config.yaml
n_layer: 12
n_kv_head: 5
vocab_size: 8111
norm: "rmsnorm"
norm_place: "peri"
extras: ["capped logits"]
init: "normal"
lr_mult_qkv: 0.5
grad_clip: 1.0
decay_shape: "pow"
final_lr_fraction: 0.0
steps: 7801
dataset: "wikipedia_en"
MLP neurons of a small language model. Each row is named by its layer, matrix (gate and up: input weights; down: output weights) and neuron, and shows model dimensions 48-143. Each number is 50 + 12 x the weight over its row's rms, rounded and kept within 0 to 99. A neuron's up and down rows have the sign that makes its largest values positive.
After each neuron's rows, "fires on" lists the tokens most often at its 100 highest values on Wikipedia text that the model never trained on. A number after a token or word is its count.

L6.gate303:56 37 57 34 62 38 50 66 43 58 53 25 55 53 39 49 55 62 43 41 41 38 33 62 25 55 56 51 27 47 67 40 50 68 53 58 45 24 42 45 52 53 49 62 50 45 68 56 33 71 44 38 56 26 53 39 76 78 29 76 54 51 50 53 59 54 58 35 36 37 38 46 54 34 54 63 58 65 57 48 55 51 52 53 56 46 27 48 38 50 58 50 35 67 58 61
L6.up303:45 75 66 65 67 51 59 64 42 58 52 44 45 60 64 44 44 61 64 48 41 45 64 66 45 62 68 57 38 48 67 46 72 53 60 53 43 43 49 60 54 38 47 35 35 48 56 52 44 46 56 52 38 51 66 48 75 51 37 45 23 72 62 72 32 37 61 55 50 30 63 53 38 52 46 68 46 38 41 53 49 37 50 62 52 46 71 43 48 36 61 47 53 56 67 38
L6.down303:70 54 26 37 42 33 54 53 73 55 27 37 46 55 76 61 51 43 39 58 53 31 35 51 45 51 43 44 36 49 60 49 62 35 55 70 33 53 42 44 39 48 44 41 37 26 65 45 55 62 62 43 50 46 39 59 59 59 40 67 51 60 58 44 46 53 54 65 41 44 47 31 55 41 37 42 51 36 61 32 49 48 76 55 46 23 43 59 59 42 33 51 39 62 51 39
fires on: " " 92

L6.gate362:60 21 37 51 45 43 47 43 45 41 61 52 59 50 41 58 54 62 44 43 49 26 42 54 44 40 32 49 44 66 38 59 53 51 53 33 59 73 48 52 60 48 43 45 68 45 43 25 43 63 35 42 37 53 67 69 52 43 21 46 47 50 44 63 48 35 52 70 62 45 41 56 38 46 52 47 47 65 40 62 33 42 72 64 58 56 40 70 46 46 60 48 50 69 44 38
L6.up362:30 38 51 44 56 44 61 35 55 64 51 55 16 36 57 59 39 43 56 37 41 60 53 66 50 39 45 37 42 52 67 72 54 71 60 35 39 39 51 44 35 48 40 58 46 48 61 66 34 54 50 36 45 44 42 33 51 37 72 57 21 43 37 53 41 44 41 58 41 67 35 35 69 48 39 39 55 73 58 34 49 39 49 48 38 76 57 57 66 54 35 44 41 48 35 53
L6.down362:69 52 58 56 46 51 69 63 49 39 67 52 42 43 44 54 63 47 46 47 53 59 39 61 82 60 56 53 53 55 43 22 58 47 64 53 70 29 54 49 46 52 39 45 52 20 45 46 65 55 59 82 41 61 43 66 40 41 20 32 59 43 54 31 58 25 41 50 52 84 62 36 35 68 38 65 38 30 42 55 59 51 59 59 56 45 53 59 51 35 41 49 54 45 61 43
fires on: "2" 13, "5" 13, "6" 12, "7" 9, "3" 8, "L" 6

L8.gate168:65 38 53 47 29 67 74 22 76 52 49 72 44 53 58 51 24 48 38 74 54 46 55 58 80 55 58 59 55 36 44 55 73 40 61 47 33 51 57 49 61 51 60 41 42 40 59 53 41 68 53 27 56 50 46 40 48 67 54 58 57 41 59 34 45 55 60 39 47 36 39 31 48 64 65 67 55 51 47 78 42 43 69 49 44 38 66 50 66 62 40 40 63 58 62 48
L8.up168:57 45 31 71 32 66 48 40 47 48 43 63 53 45 44 53 56 56 41 70 57 73 61 44 45 72 72 36 48 32 34 43 48 51 66 50 56 47 46 51 73 40 39 62 36 43 63 60 42 82 61 54 52 45 58 54 40 73 54 49 45 50 49 52 44 65 42 55 59 41 60 40 47 24 52 49 53 58 40 52 39 57 56 64 65 52 41 35 51 60 35 42 13 49 43 61
L8.down168:47 45 37 46 55 63 58 52 55 29 46 56 72 46 52 31 39 51 53 36 65 40 66 81 47 64 55 35 57 66 50 86 59 57 52 39 49 36 78 63 45 54 57 50 54 52 57 39 53 46 44 61 44 39 41 42 35 48 51 43 57 42 37 55 35 36 94 34 63 70 37 44 54 53 31 33 36 44 52 33 73 49 53 61 50 45 42 34 53 59 58 38 51 51 48 53
fires on: "2" 39, "\n" 9, " " 7, " Play" 7, "et" 4, " semi" 4

L7.gate150:58 48 31 51 32 41 60 52 69 52 48 52 71 46 60 38 62 48 41 54 56 23 39 57 57 24 45 43 60 54 48 82 57 57 47 54 57 46 31 52 39 39 29 51 63 38 50 53 48 43 62 46 58 45 50 52 42 61 33 59 37 52 35 46 55 58 42 35 64 54 47 58 57 19 59 53 49 48 42 69 41 47 59 51 56 43 25 53 53 47 69 54 70 46 64 41
L7.up150:61 57 44 69 49 18 43 56 33 65 54 67 48 39 70 51 53 58 57 40 47 48 46 48 63 42 36 46 54 67 57 42 59 47 44 60 39 72 61 49 63 24 40 57 41 62 59 54 59 57 50 54 70 59 63 56 71 67 43 48 24 38 55 51 55 60 60 51 56 47 49 47 53 60 65 25 54 54 31 69 60 49 49 52 48 54 49 60 40 51 55 62 49 32 45 53
L7.down150:36 56 61 52 43 61 43 44 46 32 52 64 63 29 68 54 35 44 40 69 49 55 60 71 48 60 33 54 76 59 30 55 34 47 31 38 51 64 43 34 42 44 40 53 49 55 50 44 33 62 51 58 55 62 54 38 56 25 35 38 67 40 46 50 61 56 47 52 57 58 57 59 46 55 49 41 64 47 69 37 33 45 55 71 39 65 54 67 46 48 40 49 49 40 53 53
fires on: " " 71, "ag" 5, "p" 4

L8.gate82:37 47 49 36 50 55 39 37 56 38 65 39 46 47 56 56 49 48 51 38 37 41 59 41 49 46 62 49 54 33 51 45 62 59 66 54 45 39 52 59 39 39 48 81 54 46 72 52 53 67 42 47 53 47 48 57 55 47 75 50 69 77 61 26 34 47 58 43 41 61 61 36 65 66 69 64 37 53 46 28 12 67 65 60 52 38 62 48 35 46 64 69 36 43 61 63
L8.up82:42 58 39 17 41 39 54 41 59 61 77 46 73 72 79 32 59 55 47 66 52 37 57 56 37 54 29 50 53 59 45 52 30 47 73 49 43 59 38 43 55 39 38 57 45 66 46 46 78 42 28 65 25 40 41 55 42 55 53 57 52 70 64 57 44 59 43 43 65 40 57 51 61 34 53 53 70 49 53 55 48 62 42 41 34 53 61 63 31 37 17 52 58 46 48 52
L8.down82:24 62 54 31 45 54 40 49 57 51 53 56 62 47 41 37 44 48 53 37 51 46 54 37 75 57 49 38 63 56 37 42 73 57 37 31 67 50 58 48 47 53 59 52 44 54 40 51 43 35 47 71 58 58 44 56 42 76 51 43 47 53 59 39 83 58 39 33 37 47 50 52 38 45 37 36 71 77 28 45 33 60 61 50 27 35 33 38 52 52 45 64 27 42 58 51
fires on: " The" 41, "The" 30, " the" 11, " new" 5

L6.gate109:42 56 39 70 37 46 51 64 45 49 70 48 59 24 58 40 39 35 58 63 46 73 45 60 29 26 53 41 46 48 61 66 63 49 42 36 70 41 46 50 47 50 34 46 80 50 42 55 92 41 62 37 50 57 36 43 58 64 61 74 63 59 58 40 36 39 45 64 41 43 40 28 45 61 60 35 59 64 56 62 52 67 46 56 56 45 67 38 38 30 55 63 58 52 72 38
L6.up109:55 48 53 55 36 23 51 33 39 48 51 43 30 47 64 45 29 41 51 52 39 53 66 60 43 59 55 50 55 39 48 44 49 42 29 50 55 55 37 48 86 52 77 41 73 58 41 23 54 53 52 48 47 55 38 30 63 61 49 44 44 40 66 54 45 64 40 67 34 37 43 34 24 66 52 54 59 35 50 54 38 44 42 44 36 59 79 65 53 18 51 44 57 45 45 47
L6.down109:42 38 41 52 43 18 50 49 59 75 59 48 47 38 60 45 28 25 53 40 22 56 54 44 37 43 36 58 53 68 47 28 59 50 51 61 59 42 37 42 59 46 59 58 47 61 42 44 50 77 39 70 68 57 51 39 54 46 68 48 62 79 68 41 53 54 57 48 50 46 53 34 56 52 43 56 58 62 26 49 42 49 55 50 23 52 42 26 35 33 66 49 37 53 53 75
fires on: "9" 30, "1" 18, "2" 13, "8" 10, "." 9, "7" 6

L8.gate272:68 51 46 48 56 52 46 64 55 75 61 33 52 58 33 55 51 69 66 49 47 62 41 69 39 41 48 61 46 64 57 60 62 56 36 55 75 50 47 51 50 33 25 56 64 37 68 64 54 31 42 32 82 53 40 65 36 61 29 47 46 59 54 55 45 41 36 47 47 38 60 11 51 42 35 36 45 44 71 50 46 40 52 52 50 50 44 69 45 30 72 56 62 58 59 51
L8.up272:54 62 63 56 52 34 47 56 56 56 69 63 32 47 76 40 38 34 59 52 52 49 53 70 43 79 47 26 43 40 52 41 56 35 59 58 59 32 66 38 40 32 51 43 55 56 31 61 47 39 47 40 59 57 49 19 62 51 54 33 33 29 58 67 52 56 57 48 46 82 70 64 62 70 43 41 45 38 60 19 60 50 56 37 63 69 55 51 28 45 50 45 37 37 29 63
L8.down272:36 48 56 50 31 47 41 26 65 35 36 62 45 29 71 58 38 42 55 42 58 31 43 49 44 37 43 27 57 52 52 47 51 50 49 46 79 53 39 43 26 41 37 27 79 24 51 45 45 43 57 58 48 39 43 55 65 27 60 65 36 42 42 43 47 63 26 65 47 47 43 38 51 30 44 50 65 62 51 33 51 54 52 31 65 57 57 50 49 48 47 61 39 58 30 51
fires on: " " 56, " (" 36

L2.gate511:36 49 55 40 37 61 50 53 67 57 54 69 74 51 64 40 47 46 49 40 42 52 33 76 50 61 33 44 31 33 58 54 57 62 45 60 66 39 50 49 65 38 48 38 56 54 54 62 66 69 52 57 48 51 46 51 48 62 54 68 36 36 67 56 46 48 44 73 48 66 53 49 40 56 51 42 44 43 63 40 32 32 56 57 49 55 52 24 25 53 60 42 61 43 57 52
L2.up511:54 73 55 40 55 78 60 66 42 51 69 39 36 58 47 44 36 75 35 69 58 60 42 65 38 65 43 65 50 59 43 59 56 74 34 45 52 54 43 51 45 28 72 47 52 41 46 48 50 67 46 60 64 58 41 43 57 46 28 65 39 52 41 57 42 44 46 58 48 55 69 67 33 41 46 33 28 62 56 46 61 50 75 25 41 61 62 47 55 35 34 59 69 38 49 31
L2.down511:47 50 63 52 46 36 69 71 61 55 42 58 30 50 61 35 62 55 53 46 54 43 58 47 52 63 52 39 62 43 58 60 62 89 53 50 45 36 43 55 56 61 44 42 66 36 47 36 58 60 27 58 74 51 67 27 58 73 30 58 35 51 59 64 35 44 56 44 50 63 69 43 64 46 60 65 53 62 50 51 56 65 69 50 64 32 55 50 55 31 36 58 52 36 61 59
fires on: "0" 57, "1" 22, "9" 11, "8" 4

L2.gate43:33 44 47 68 28 62 70 40 39 49 39 50 51 38 62 57 28 63 67 64 46 42 35 45 69 44 19 55 59 23 60 70 51 53 53 56 50 47 49 52 64 27 50 59 34 52 23 42 58 56 53 41 25 47 63 37 62 48 43 50 61 52 37 58 45 59 33 52 43 62 32 51 44 49 50 74 37 44 51 72 00 43 62 44 51 56 54 54 47 18 48 49 50 38 68 70
L2.up43:42 58 40 42 29 75 53 57 58 51 30 52 37 32 43 47 38 54 30 76 61 68 36 43 62 47 62 52 56 62 46 24 51 50 39 50 62 55 35 53 53 16 21 60 44 51 23 47 49 60 51 58 46 44 61 53 55 62 42 31 38 40 48 40 55 45 48 72 37 51 47 78 42 51 45 40 69 51 49 34 40 60 52 54 38 66 39 51 48 56 57 41 41 37 18 35
L2.down43:42 47 41 51 60 36 44 42 42 31 54 44 56 81 52 59 46 53 58 50 52 40 23 60 23 34 56 65 44 61 55 46 40 44 44 43 44 49 72 39 44 57 42 52 52 74 57 42 42 49 37 72 52 22 44 38 57 24 47 43 54 46 72 58 73 55 54 48 50 41 54 26 63 45 47 66 52 59 58 32 73 43 32 55 51 58 43 44 52 60 58 66 37 70 31 35
fires on: " he" 65, "2" 7, " before" 5, ".\n" 5, " " 5, " st" 4

L7.gate373:47 40 47 60 61 53 42 34 52 50 65 44 22 42 60 60 32 57 50 42 53 44 36 47 44 65 37 48 49 45 40 53 42 46 46 40 56 48 41 70 62 52 51 44 65 21 48 48 46 85 57 35 43 44 55 50 55 44 67 61 48 53 50 37 40 53 42 60 76 56 45 46 31 39 56 32 28 75 67 54 64 49 63 49 43 61 44 44 27 20 55 70 45 49 68 53
L7.up373:52 76 66 68 41 35 53 86 15 67 60 47 39 63 57 48 59 70 52 32 45 54 51 57 65 49 58 43 50 56 48 47 61 56 31 36 67 47 35 53 44 31 63 63 37 52 55 49 54 44 46 38 52 50 47 59 43 44 63 51 38 37 42 53 50 42 60 55 27 58 55 46 57 61 41 59 53 54 47 35 53 48 50 55 52 72 31 33 59 23 62 29 71 49 36 50
L7.down373:37 49 55 50 60 45 43 69 54 43 41 42 53 59 46 51 62 53 70 32 39 47 55 47 49 72 42 49 39 45 41 30 44 52 39 42 57 54 48 39 63 36 50 68 53 57 47 37 40 47 55 69 56 62 68 48 52 56 60 47 58 32 43 77 58 63 37 42 62 63 65 45 50 63 49 57 48 45 49 70 62 77 43 71 77 40 51 48 53 36 63 42 64 32 55 46
fires on: "5" 18, "1" 16, "0" 12, "th" 11, "3" 8

L6.gate126:65 40 39 56 73 48 48 62 61 50 63 41 45 46 52 57 88 47 63 62 31 66 41 64 40 57 56 45 48 69 52 57 49 49 62 24 40 34 35 56 43 46 42 67 45 46 49 19 43 45 61 40 53 47 47 48 38 51 58 51 50 82 53 27 34 28 47 54 49 62 56 27 64 70 49 64 44 66 63 49 46 53 47 53 39 59 56 44 51 41 57 49 55 39 43 43
L6.up126:53 59 53 41 46 47 45 31 75 45 69 47 49 67 52 46 47 62 43 62 50 46 37 56 60 49 30 55 47 64 46 56 55 51 61 40 52 79 50 66 56 54 47 62 49 63 39 32 49 59 41 53 42 24 40 31 36 39 61 38 43 72 58 62 50 55 45 43 37 70 49 51 60 60 56 74 29 49 28 31 68 61 41 45 31 41 47 71 52 64 60 60 48 74 41 33
L6.down126:27 75 52 28 64 44 42 49 59 53 45 38 37 72 53 47 61 34 41 59 50 43 57 38 54 32 40 33 66 47 54 45 63 43 66 32 62 51 47 45 63 38 43 46 53 65 51 40 36 42 42 59 64 39 50 51 57 56 66 62 42 37 47 51 43 57 37 44 57 38 49 68 58 43 41 42 61 44 42 56 71 60 49 47 47 53 49 47 69 50 42 41 60 64 43 67
fires on: " The" 69, "The" 22, "===" 8

L8.gate241:42 44 34 42 60 51 66 59 65 50 33 38 65 33 41 46 60 52 49 40 55 49 61 43 38 37 70 66 55 52 56 53 67 44 78 48 52 38 56 43 49 26 47 61 39 38 47 57 69 68 68 42 57 63 43 56 61 67 53 61 65 46 36 46 28 32 31 31 46 34 60 58 46 64 38 48 36 43 53 38 46 35 65 48 69 41 63 52 31 68 49 58 56 33 53 45
L8.up241:55 40 34 36 36 58 61 62 65 52 45 20 66 40 41 58 52 60 42 55 50 44 47 50 56 49 50 49 53 34 37 36 56 52 63 69 39 49 60 45 67 34 38 54 39 54 36 68 53 56 55 58 37 43 47 49 71 52 35 59 35 54 47 62 40 47 48 78 52 48 45 64 49 33 49 63 62 52 47 40 46 48 58 60 52 44 51 36 30 54 33 51 62 66 44 22
L8.down241:23 65 46 39 45 38 53 31 56 52 54 37 50 41 36 33 42 35 47 50 55 45 57 59 53 72 69 50 22 55 63 46 49 47 49 52 46 53 43 49 64 31 47 57 47 36 62 60 66 64 42 56 73 69 42 42 58 36 63 67 62 43 56 44 60 56 28 26 31 49 57 80 42 79 36 43 57 51 52 65 69 41 66 47 41 51 49 60 29 30 47 43 41 72 44 24
fires on: " " 67, "0" 22

L7.gate616:49 47 28 63 52 49 65 55 38 50 44 47 42 20 49 49 46 59 66 44 30 42 44 62 57 53 65 51 56 53 29 35 59 71 45 57 62 67 40 63 38 46 58 64 60 56 48 45 56 71 53 15 44 51 62 34 53 48 60 25 65 38 53 40 34 14 41 53 35 48 34 36 60 57 57 55 20 51 81 49 38 58 84 53 52 50 75 52 58 29 54 57 55 47 54 47
L7.up616:38 49 35 61 52 20 72 59 20 45 40 22 35 44 56 52 78 24 46 44 38 50 61 52 35 38 48 44 30 36 55 60 53 42 42 68 42 61 63 61 42 47 49 66 63 54 48 52 28 42 77 33 49 52 48 54 62 39 62 51 58 50 26 44 23 33 56 41 43 63 48 29 40 61 46 53 54 36 50 36 48 37 49 52 52 47 49 46 42 37 39 66 41 40 61 61
L7.down616:48 64 42 50 41 35 53 64 37 61 62 26 59 57 57 57 56 23 79 55 66 43 43 31 55 42 54 86 40 44 45 48 41 43 25 58 48 31 63 67 52 62 59 39 57 43 34 54 48 50 54 60 42 50 36 67 53 63 60 44 65 52 51 51 43 52 41 26 52 70 56 46 45 62 45 42 33 62 35 54 49 50 64 45 63 30 46 57 54 38 36 33 54 58 47 55
fires on: " his" 33, "'s" 9, " a" 8, " their" 7, " her" 6

L7.gate308:47 39 67 37 55 44 34 61 66 45 44 67 53 62 36 55 47 38 43 52 45 33 25 55 41 56 51 37 54 76 53 53 68 68 51 53 41 35 43 49 43 48 46 43 70 48 36 36 55 74 60 20 33 30 36 35 60 55 51 39 54 42 57 52 38 43 27 62 38 63 62 63 36 52 51 70 50 48 54 53 59 58 61 53 61 38 40 44 46 39 62 49 64 71 56 74
L7.up308:55 62 45 45 47 53 52 50 55 44 43 29 51 71 65 56 30 35 56 65 50 30 56 47 27 59 50 44 46 58 50 67 52 44 49 62 62 25 59 46 52 55 47 44 70 64 28 43 20 47 48 48 66 50 55 46 75 50 72 52 71 43 19 47 50 37 57 51 53 58 43 43 64 63 49 41 52 49 42 47 49 69 59 53 46 61 65 37 21 59 64 33 53 53 49 59
L7.down308:50 81 41 52 56 52 33 54 60 68 36 41 39 56 52 69 49 52 63 50 60 62 43 52 74 84 62 62 49 46 57 47 35 34 46 57 56 43 33 68 40 46 76 42 64 56 60 51 45 53 63 63 35 43 58 51 10 64 43 58 53 59 40 45 49 57 57 38 52 65 25 61 59 56 65 33 68 49 62 63 51 53 57 41 39 63 55 39 66 49 50 30 49 43 50 43
fires on: " the" 33, " their" 31, "'s" 9, " and" 9, " its" 5, " his" 5

L2.gate206:27 45 44 41 62 32 66 48 30 55 41 63 40 33 49 53 67 42 71 57 56 57 37 68 79 44 67 45 55 55 49 43 52 34 39 47 45 37 35 59 53 33 54 58 49 46 42 44 67 54 37 40 57 58 48 45 38 69 54 62 48 48 60 21 56 40 47 38 64 43 60 56 64 30 39 59 59 58 57 31 45 44 53 39 33 38 38 57 45 64 48 59 58 58 68 51
L2.up206:35 48 47 51 50 24 72 41 42 59 66 33 46 35 78 34 63 45 51 60 60 55 53 56 56 48 39 37 29 53 46 53 58 53 61 30 58 46 54 59 45 52 18 41 46 50 59 54 60 61 45 49 56 49 47 74 56 46 45 63 51 50 46 48 55 66 33 36 36 41 46 34 58 62 65 63 66 59 34 38 56 38 29 44 68 51 47 48 30 50 40 31 51 51 42 49
L2.down206:55 30 50 32 37 52 44 63 46 60 65 76 67 58 23 43 40 57 40 62 27 56 42 29 36 60 50 72 65 50 54 69 62 44 41 67 52 41 67 48 49 42 58 39 45 55 48 56 46 39 50 26 47 47 58 30 57 61 49 33 51 31 46 72 56 55 38 58 67 52 38 45 61 42 46 25 47 65 49 50 45 55 43 64 51 50 59 40 76 52 61 75 43 46 42 42
fires on: "1" 18, "ator" 16, "ium" 16, "6" 13, "et" 10, "oser" 5

L3.gate386:48 43 39 47 37 49 56 36 31 65 64 59 61 52 44 44 44 42 45 32 63 43 39 39 62 34 49 46 68 58 51 40 58 77 54 60 47 36 46 29 43 35 62 44 49 28 27 56 71 41 46 52 50 45 59 62 52 47 43 43 38 59 32 40 26 55 25 49 53 63 39 57 70 65 41 71 55 43 44 53 47 77 47 51 62 31 64 44 38 47 54 60 61 66 50 41
L3.up386:51 34 32 46 46 63 52 36 30 37 54 54 33 46 54 52 23 41 59 23 59 35 48 40 36 39 54 47 42 52 60 65 69 57 46 69 57 77 41 60 57 45 86 47 54 59 47 63 47 64 57 47 51 40 35 48 36 42 47 54 38 69 63 47 79 42 44 56 33 44 60 51 25 52 63 54 49 52 37 55 35 57 53 56 30 52 78 30 56 40 46 39 59 44 34 51
L3.down386:51 37 68 35 72 37 57 63 62 44 42 37 46 50 55 45 45 48 61 51 26 61 37 32 68 51 47 55 26 50 55 45 56 41 66 54 52 64 50 49 56 54 48 51 49 82 57 45 51 52 54 35 44 55 64 43 56 45 52 45 42 57 68 67 50 48 51 70 25 38 40 53 38 40 44 52 70 52 38 38 41 41 64 44 51 42 52 65 62 35 50 38 30 70 63 40
fires on: ".\n\n" 61, "." 18, "1" 6, ").\n\n" 4

L2.gate519:49 25 38 38 62 48 60 42 41 35 66 80 41 42 61 78 44 60 56 55 53 60 35 60 74 70 35 49 59 66 40 18 76 51 49 53 48 48 41 47 48 57 48 48 53 41 46 50 68 40 64 49 41 57 60 59 39 39 32 51 55 39 61 59 38 35 57 36 35 36 43 36 61 67 72 45 33 60 46 45 41 40 35 56 62 63 43 40 44 55 56 70 66 45 66 59
L2.up519:46 50 25 42 40 42 64 28 62 26 45 58 49 35 45 50 45 59 53 58 65 37 66 47 35 55 40 52 64 54 32 61 60 30 52 56 45 50 37 53 64 38 38 52 48 38 35 65 48 44 58 54 29 35 53 40 77 48 65 61 55 42 23 45 56 21 62 48 21 63 37 47 57 53 56 45 33 42 38 29 24 40 62 50 48 51 55 21 57 22 54 42 36 32 46 36
L2.down519:54 41 79 28 20 52 50 48 57 65 55 55 77 59 59 60 55 57 43 59 42 49 50 43 32 57 47 35 39 64 41 55 38 49 30 52 57 59 27 65 44 41 37 32 80 44 56 40 43 55 42 52 74 34 56 33 55 72 72 58 62 75 53 46 50 55 37 44 49 48 48 55 41 60 39 49 53 60 58 25 57 50 62 55 42 59 26 38 61 48 49 30 63 32 81 65
fires on: " " 100

L7.gate113:55 56 49 35 47 49 58 51 56 32 41 45 39 41 31 41 59 82 48 57 67 62 51 57 28 44 44 49 62 52 49 42 69 49 83 36 47 46 33 56 54 34 44 50 44 54 59 53 45 54 42 37 40 43 55 65 62 79 55 59 65 31 46 36 33 58 33 27 39 42 29 47 52 31 44 48 39 46 26 42 50 60 34 37 48 63 23 52 57 47 58 72 32 58 57 43
L7.up113:53 36 30 52 64 52 66 40 63 30 55 53 43 38 36 61 47 66 48 49 30 46 59 68 39 51 45 54 37 53 32 61 67 39 37 48 26 51 36 74 57 45 57 49 54 31 49 66 54 54 70 55 42 32 42 45 64 37 51 71 45 55 48 77 49 57 57 64 38 56 58 51 69 68 40 59 45 47 48 48 56 50 51 67 50 50 42 25 45 58 37 55 45 49 50 58
L7.down113:48 47 35 50 23 43 73 58 51 63 37 59 54 37 43 38 60 60 52 47 27 37 62 36 43 52 55 34 28 45 52 24 48 43 45 27 44 48 42 36 41 62 53 39 41 35 50 50 52 52 55 61 47 52 47 50 70 75 64 69 56 47 58 65 56 58 32 71 45 43 65 34 46 54 40 29 50 59 59 38 48 42 51 56 67 54 59 52 54 50 42 64 60 72 47 35
fires on: " " 100

L2.gate335:56 44 62 63 42 52 52 49 43 50 39 66 46 38 50 43 70 53 53 43 42 51 41 43 69 49 63 49 62 56 39 40 41 51 54 62 45 42 44 29 50 52 46 34 45 68 32 40 46 62 37 55 41 36 21 58 52 62 59 54 37 43 51 37 63 37 39 49 26 66 50 52 73 50 50 32 52 50 35 40 38 24 44 49 41 40 39 44 23 43 45 66 65 76 54 53
L2.up335:49 47 30 30 61 54 71 64 61 53 44 74 62 69 51 39 42 53 55 51 52 66 52 62 36 49 55 51 62 70 38 67 60 65 39 36 51 63 36 51 39 40 18 36 38 64 39 51 58 61 62 69 45 59 43 47 49 67 70 60 76 32 31 46 36 50 43 51 35 49 52 54 60 71 42 35 76 69 56 65 40 36 52 28 45 57 45 54 42 52 63 64 40 54 46 54
L2.down335:46 25 55 60 45 34 43 23 34 67 74 40 61 61 48 57 35 60 38 53 64 62 21 44 66 36 41 58 64 46 43 40 28 57 50 62 39 69 66 63 60 80 70 68 48 56 62 46 52 37 52 33 66 36 53 49 50 33 36 43 51 62 42 36 42 46 41 57 56 48 49 45 50 37 47 56 23 47 50 56 30 66 36 55 56 42 56 36 68 52 50 50 70 42 43 61
fires on: " " 72, "0" 12, "1" 4, "6" 4

L7.gate31:66 66 31 41 43 54 49 74 59 75 41 58 50 49 63 43 56 56 71 60 42 55 58 53 55 41 65 30 44 40 51 35 63 64 56 44 28 54 34 40 63 54 49 49 60 55 67 68 32 54 57 53 55 42 58 23 63 65 58 55 71 65 53 39 56 58 38 54 32 82 39 62 58 46 59 28 60 47 47 47 42 62 44 67 51 49 43 43 38 12 53 66 52 60 56 45
L7.up31:55 44 60 33 56 49 60 35 57 59 43 49 34 59 64 36 64 50 53 46 60 48 47 50 38 65 65 48 58 48 24 39 50 55 58 34 49 65 52 50 55 53 41 61 70 54 64 39 32 47 65 42 38 54 40 52 62 49 46 64 48 21 41 73 66 49 49 62 58 63 49 34 57 61 46 83 52 58 48 46 37 67 43 53 66 38 55 43 50 64 41 42 22 50 51 37
L7.down31:80 63 54 45 44 75 64 43 47 41 32 46 49 29 33 56 53 66 32 53 51 42 49 64 47 61 59 61 37 59 31 49 48 38 44 35 56 50 34 47 49 63 42 38 58 31 26 46 71 68 51 69 49 45 32 46 41 48 34 70 41 51 55 59 56 49 49 54 54 45 65 51 58 45 47 54 50 54 68 22 55 45 53 50 43 44 44 73 45 57 55 53 41 49 51 60
fires on: " " 99

L6.gate598:74 53 63 63 45 44 58 56 55 52 37 44 62 32 61 58 69 22 50 58 50 52 42 61 31 38 42 34 41 49 53 42 67 36 51 38 42 35 65 45 65 44 39 48 51 56 40 58 57 59 44 74 41 36 56 25 54 43 71 74 57 35 48 68 54 53 47 68 36 55 29 38 33 51 47 44 39 42 61 50 41 56 63 51 56 47 82 42 51 27 55 50 49 65 47 33
L6.up598:50 52 43 45 77 37 44 47 51 58 67 44 46 36 48 62 61 52 47 31 52 58 71 42 47 54 44 64 41 26 49 44 50 33 44 40 41 52 38 42 48 61 19 51 75 64 58 38 60 60 70 50 22 44 54 50 63 44 58 49 35 31 60 43 41 55 55 45 41 46 63 40 67 59 51 62 44 39 33 61 27 41 77 59 28 62 73 56 45 35 58 28 60 41 35 57
L6.down598:35 32 48 48 34 44 32 57 66 59 41 33 38 42 51 44 56 61 53 47 66 59 30 30 63 43 54 53 54 45 42 42 42 46 44 50 66 57 28 70 46 49 39 32 40 56 39 56 36 57 43 53 39 51 45 49 73 40 58 68 76 65 56 28 45 61 39 44 42 50 46 40 55 30 43 55 52 47 35 52 22 28 40 56 48 36 48 55 23 51 62 58 52 55 58 26
fires on: "." 39, "-" 18, "1" 12, "9" 10, "8" 8, "7" 4

L6.gate546:61 54 50 55 41 33 44 70 86 40 31 63 36 43 59 41 67 67 60 61 47 62 52 38 44 57 67 37 54 43 77 52 59 40 57 64 45 56 45 56 73 48 46 68 35 23 60 82 55 43 42 51 77 49 41 39 44 65 33 62 57 45 51 47 63 58 59 64 45 29 45 40 35 52 49 49 49 60 48 34 55 58 47 25 59 48 43 46 55 63 55 51 44 61 72 28
L6.up546:66 50 40 56 37 37 60 59 69 54 34 47 51 42 50 54 54 59 67 39 50 47 56 60 49 62 67 69 66 67 43 63 42 35 63 36 54 30 41 51 57 31 66 31 81 61 46 52 52 61 55 38 53 53 65 54 68 49 50 36 25 49 49 26 61 46 56 44 42 50 40 39 65 55 60 39 65 53 61 59 43 39 49 44 60 39 51 48 33 38 43 52 58 44 40 49
L6.down546:39 57 48 44 35 43 59 55 76 30 38 52 33 33 58 57 55 58 68 46 38 43 54 43 58 45 39 44 47 42 27 22 46 50 55 60 42 62 43 78 51 43 43 67 40 62 55 54 48 64 29 78 48 43 55 62 59 55 51 55 72 46 52 51 39 46 49 67 50 28 68 50 63 68 49 41 51 58 47 36 64 51 47 44 53 52 57 42 27 58 42 71 58 72 36 50
fires on: " " 85